From a checkpoint of a small transformer trained on Wikipedia: vocabulary 8192, RMSNorm before each block.
MLP neurons of a small language model. Each row is named by its layer, matrix (down: output weights) and neuron, and shows model dimensions 128-191. Each number is 50 + 15 x the weight over its row's rms, rounded and kept within 0 to 99. A neuron's up and down rows have the sign that makes its largest values positive.
After each neuron's rows, "fires before" lists the tokens most often just after its 100 highest values on Wikipedia text that the model never trained on.

L6.down41:54 55 38 46 44 57 41 35 36 57 52 58 45 68 23 73 63 28 57 45 62 25 35 36 65 46 69 35 50 44 58 46 58 38 35 58 54 53 69 44 24 38 51 30 49 22 09 59 64 38 29 74 70 41 69 59 61 66 47 52 68 53 50 45
fires before: ")", "/", " |", " sat"

L9.down504:47 48 59 38 58 41 42 32 67 33 53 39 51 45 74 89 54 50 47 60 18 54 75 63 71 34 64 61 44 81 50 45 39 63 57 23 46 67 45 49 54 56 44 81 35 48 36 58 30 41 51 51 64 43 48 16 31 77 27 55 72 14 45 66
fires before: " |", ";"

L15.down46:68 23 66 35 49 56 81 59 69 27 49 60 45 49 83 52 38 67 56 77 57 53 51 73 59 54 38 69 77 14 54 67 47 55 61 69 32 76 36 51 43 32 72 81 54 36 39 54 49 81 47 50 42 49 27 49 36 23 68 64 57 33 57 36
fires before: ")", ":", "ed", "er", " mi"

L6.down884:58 49 27 62 23 41 51 59 65 61 27 41 63 26 65 54 41 84 43 41 39 55 44 59 62 45 48 56 59 47 48 51 37 62 69 71 45 66 27 68 31 31 69 76 57 28 43 46 67 60 77 31 52 48 57 52 60 44 22 59 61 58 47 71
fires before: " |", "|", "–"

L3.down364:39 38 57 37 34 68 45 33 68 35 43 46 48 54 55 15 60 48 46 30 61 58 61 42 30 43 35 71 37 41 63 51 42 36 67 31 63 55 26 74 59 20 66 48 63 55 83 39 69 65 58 51 35 44 44 36 52 45 36 65 33 43 71 31
fires before: ".", ",", " and", " of", " in"

L4.down612:51 55 44 55 47 34 34 13 55 49 68 55 48 55 39 80 61 35 50 37 65 17 70 52 53 61 64 66 29 61 61 59 37 59 43 74 51 46 79 56 60 45 58 22 33 51 62 48 47 45 51 58 56 48 75 49 62 32 61 54 31 76 48 55
fires before: "-", " |", "|", "."

L7.down848:56 45 38 39 62 69 63 45 36 57 30 23 67 40 65 72 39 64 77 44 33 33 58 54 35 44 37 63 25 43 67 71 53 43 56 44 59 50 69 26 02 51 38 75 31 37 47 44 40 77 64 58 77 20 69 83 72 43 30 65 58 45 67 27
fires before: "="

L15.down736:38 62 45 70 31 64 66 55 33 51 50 52 58 57 14 45 51 53 20 34 36 52 59 46 28 44 23 43 52 54 53 53 46 35 76 20 41 58 42 53 35 31 50 51 58 42 32 78 51 64 37 25 58 34 61 55 40 30 39 39 56 66 47 64
fires before: "|", " first", "'", " is"

L11.down178:77 34 58 49 62 39 39 48 47 54 50 42 44 73 64 22 18 65 64 46 34 78 17 46 67 54 34 64 32 28 53 40 69 34 40 47 32 38 66 59 34 48 58 52 33 34 64 38 73 37 57 61 36 46 59 27 51 41 43 12 43 48 52 54
fires before: "-", " |", "|"

L4.down834:42 59 82 49 40 46 40 34 42 30 59 34 67 84 66 86 45 72 49 47 49 80 88 38 20 54 40 50 56 52 31 54 23 57 53 49 41 57 39 78 39 63 20 58 69 36 70 86 87 39 84 51 72 62 32 56 36 48 73 31 52 31 67 34
fires before: ")", "–", "L"

L3.down544:52 69 55 43 55 39 47 71 46 48 26 31 49 66 57 48 58 95 61 04 24 38 72 64 62 48 68 52 57 57 62 75 48 79 48 56 56 55 50 39 28 60 57 70 48 67 34 49 21 48 77 52 69 26 50 56 51 50 51 68 41 47 38 60
fires before: "=", "Population"

L6.down979:51 64 61 45 35 32 59 58 53 60 54 25 59 16 56 69 25 77 54 65 14 36 55 58 53 08 60 41 27 82 44 41 57 40 54 36 48 59 46 35 72 25 50 77 47 42 37 53 29 41 43 57 51 42 69 36 47 49 68 53 31 34 45 54
fires before: "=", "\""

L11.down886:17 60 60 41 66 51 53 44 51 47 56 58 54 69 45 54 55 48 49 29 85 82 58 47 74 59 53 75 66 48 80 45 26 47 76 37 59 50 25 53 35 57 55 57 30 23 44 67 62 61 33 53 56 17 59 48 54 57 31 31 38 43 39 58
fires before: "-", " by", " –", " IS"

L11.down217:28 55 30 52 63 75 31 74 68 77 18 61 37 47 50 56 41 54 52 57 56 66 57 68 30 54 34 28 40 46 49 56 61 57 67 19 71 50 57 69 24 47 36 28 68 43 48 23 26 62 34 39 24 38 57 54 58 45 63 69 41 38 47 55
fires before: " the", " these", " which", " them", " her"

L11.down898:15 47 65 39 59 43 37 58 47 73 70 39 36 53 71 58 41 67 59 29 58 34 41 64 13 46 55 53 53 34 62 70 57 50 69 31 32 58 42 34 28 40 60 67 45 54 58 75 46 60 36 78 85 49 51 68 24 54 64 58 60 32 71 62
fires before: " |", ";", " Lin"

L15.down376:74 68 38 39 49 64 82 55 54 52 54 58 27 56 65 39 40 55 74 34 39 44 72 45 53 64 56 72 44 79 78 60 39 54 39 44 51 26 50 57 47 48 53 40 47 37 36 59 48 78 76 43 60 61 27 40 59 48 81 38 61 36 76 52
fires before: "|", "\n\n", " |", ":", " first", " medal"

L15.down680:64 61 84 56 45 55 91 77 52 36 44 37 16 41 54 69 60 73 29 44 54 69 26 24 11 39 53 59 48 61 52 55 42 28 46 44 34 80 54 66 44 66 58 35 68 41 74 53 47 46 53 79 41 35 44 42 54 44 39 59 83 43 67 28
fires before: "-", "2", " km", "/"

L4.down583:51 57 56 48 48 36 60 52 39 32 25 43 66 39 44 38 56 54 72 50 51 65 58 49 51 54 37 51 24 53 55 67 29 26 74 66 47 64 52 05 79 37 46 67 72 67 60 66 49 47 75 44 21 34 44 55 47 52 83 51 56 58 71 54
fires before: " |", "."

L11.down292:90 66 41 50 42 55 81 73 33 56 49 72 47 58 28 65 41 35 47 46 36 36 35 63 42 47 31 59 52 35 61 36 38 63 43 65 47 72 24 61 43 52 46 58 49 32 65 40 53 63 54 57 58 50 61 61 56 54 71 37 56 68 48 33
fires before: " |"

L15.down156:54 40 30 10 42 34 60 46 28 39 21 45 48 47 39 84 72 56 27 71 45 28 48 30 53 61 46 51 35 64 51 43 62 54 41 38 44 39 65 39 76 69 62 67 22 15 66 47 62 54 48 53 69 65 49 62 44 35 48 77 61 32 52 14
fires before: ")", " –"

L15.down562:37 71 49 56 47 50 00 38 29 52 42 45 64 57 48 44 43 60 40 63 57 45 27 40 68 84 43 45 46 44 67 43 61 68 27 21 34 08 46 70 36 63 64 52 16 38 58 80 42 50 51 58 47 48 89 39 60 31 73 56 38 33 51 36
fires before: "="

L9.down628:48 61 48 24 60 81 66 33 65 67 40 71 46 51 52 40 62 43 33 51 43 64 48 57 68 59 43 70 51 95 28 52 31 53 53 38 51 53 65 63 26 36 20 78 34 63 69 54 28 44 43 54 64 54 51 45 29 16 39 60 49 64 52 44
fires before: "2", "}", "{", ".", " km", "s"

L15.down665:50 79 70 56 35 71 51 66 82 44 80 71 32 62 41 25 37 59 32 34 64 42 59 41 69 54 70 65 26 51 25 38 62 66 28 60 47 53 62 71 64 28 58 55 46 44 35 62 20 42 38 55 76 51 55 71 40 48 88 50 56 63 48 69
fires before: ":", "s", " United", "–"

L9.down438:58 40 32 57 47 41 69 20 37 71 35 66 63 68 56 54 58 62 41 42 82 45 60 48 40 48 56 31 77 47 52 69 46 76 53 58 61 62 90 61 39 53 26 40 21 41 54 61 54 51 37 44 77 50 24 39 34 23 54 41 50 21 56 60
fires before: " the", " by"

L6.down622:48 38 42 55 45 39 53 66 46 63 27 31 67 17 39 68 36 49 25 43 54 42 52 47 35 37 29 77 53 55 47 70 40 68 54 66 29 00 64 65 61 48 65 63 30 69 36 83 47 35 53 58 34 28 44 45 70 37 58 43 46 37 49 57
fires before: "s", "=", ",", "\n", " Sel", "\n "

L9.down426:56 47 43 48 79 92 40 48 89 62 36 65 38 58 47 62 44 37 46 40 54 53 27 58 36 51 56 57 36 49 59 47 53 54 47 48 61 50 55 47 33 49 54 48 37 69 63 62 60 99 61 28 55 30 44 30 63 68 64 57 20 37 57 54
fires before: " the", " these", " them", " his", " her"

L9.down955:42 41 71 61 52 62 33 51 60 33 60 57 53 50 62 37 56 62 71 58 46 42 41 54 50 27 50 51 41 86 70 54 73 75 34 47 35 72 61 45 36 45 55 37 65 64 56 65 40 51 60 42 87 46 60 29 22 21 52 49 81 51 83 86
fires before: ")", ".", "–"

L15.down622:63 27 60 58 61 44 46 32 54 53 51 79 48 45 16 70 38 73 39 51 64 49 13 21 84 61 61 56 29 74 34 39 69 54 68 50 24 39 52 64 42 75 54 24 58 43 38 54 62 44 39 68 57 51 35 32 29 51 54 61 28 71 56 21
fires before: " |", " that", " of", "ova"

L6.down913:61 35 59 60 44 69 65 61 91 81 37 55 54 53 57 55 49 39 62 28 49 41 44 42 50 52 60 75 64 55 52 42 37 59 49 77 59 45 51 59 59 32 12 70 59 51 67 60 65 24 32 28 32 64 53 46 23 68 29 49 53 45 41 39
fires before: " |", "\n", " %"

L15.down294:17 62 54 29 62 50 34 58 60 43 60 60 48 53 32 33 46 45 61 10 59 47 44 18 28 71 24 65 70 51 41 44 39 56 28 59 48 61 48 56 58 28 56 65 54 46 48 37 64 69 43 63 48 70 48 45 22 56 64 65 59 76 37 47
fires before: ",", "bu"

L15.down264:37 48 26 72 41 44 38 55 59 65 63 39 47 59 56 61 45 60 24 70 69 60 38 68 27 65 23 45 48 57 31 31 52 57 79 50 35 47 66 41 45 57 43 41 58 67 69 54 36 46 59 63 52 61 50 27 44 57 58 59 31 28 46 62
fires before: "u", "ach", "ulu", "37", "N", "a"

L7.down607:52 43 63 61 46 53 54 16 27 71 30 51 34 48 41 37 80 30 47 52 48 16 53 02 65 34 54 38 44 46 41 58 51 36 48 63 48 46 52 76 61 45 87 60 50 30 60 47 49 46 56 42 29 39 36 56 33 64 43 70 75 82 66 43
fires before: "-", "|", "\n"

L9.down935:64 40 28 48 36 26 55 56 41 31 20 66 70 47 68 43 64 44 43 50 69 73 52 52 71 42 63 34 29 46 52 33 63 60 47 46 26 42 33 54 32 44 47 73 56 58 67 47 60 66 46 57 62 38 64 64 57 38 58 49 34 74 55 31
fires before: "|", "-"

L4.down520:38 43 41 51 62 30 51 72 39 70 44 63 30 47 28 70 30 97 48 49 66 72 54 38 63 80 29 55 43 53 63 52 50 44 26 43 50 11 68 49 38 65 77 61 72 30 74 52 57 40 17 37 57 36 53 73 66 54 28 74 39 46 63 65
fires before: "|", "-"

L6.down272:45 24 50 55 17 30 50 48 40 63 64 23 52 59 61 48 36 55 43 00 62 57 56 42 51 74 50 61 56 78 50 50 58 70 37 55 29 16 63 49 37 23 52 36 49 72 56 38 60 51 68 50 49 61 53 58 39 59 21 29 25 60 27 42
fires before: ")", " 5", "^", " of", " (", "C"

L7.down450:25 50 27 53 69 69 57 53 76 66 49 23 75 38 65 64 55 42 70 44 57 70 74 71 49 75 60 58 57 69 44 42 85 61 71 70 51 43 57 55 58 51 61 57 40 76 55 55 32 23 56 61 50 62 59 46 44 56 37 33 66 34 64 64
fires before: " |", "–"

L15.down345:50 37 69 47 63 47 52 52 45 68 22 65 39 53 34 74 72 45 39 49 47 67 55 38 55 60 48 37 46 36 65 34 40 28 52 68 62 41 59 60 63 41 65 66 57 59 54 58 69 62 39 74 65 40 99 36 55 28 56 52 51 38 65 56
fires before: " States", " |", " (", "c", "ing"

L6.down119:85 22 71 48 66 53 68 39 35 45 56 52 59 33 41 54 42 60 61 34 43 67 54 26 81 49 51 61 42 33 38 49 50 71 64 70 30 48 58 55 34 43 44 51 55 68 45 53 27 39 53 50 22 46 34 51 35 59 62 51 61 50 37 47
fires before: "=", " =", "s", "ics", "ot"

L15.down726:50 48 76 47 31 67 74 32 42 53 34 64 36 42 38 38 56 75 34 68 55 56 42 59 59 12 81 52 65 64 56 33 75 37 96 62 49 47 55 41 67 14 51 63 54 34 70 64 54 46 67 34 35 71 64 28 48 17 53 71 41 37 73 59
fires before: " |", " 2", " 1", " DF"

L15.down914:66 46 57 71 48 42 18 60 78 46 40 77 58 59 54 51 60 55 45 62 69 66 25 38 65 48 29 49 52 63 46 60 30 28 50 65 58 37 64 60 38 35 38 75 19 52 41 49 32 42 41 63 46 55 53 46 49 44 52 51 41 69 61 48
fires before: ",", ".", " km", " million"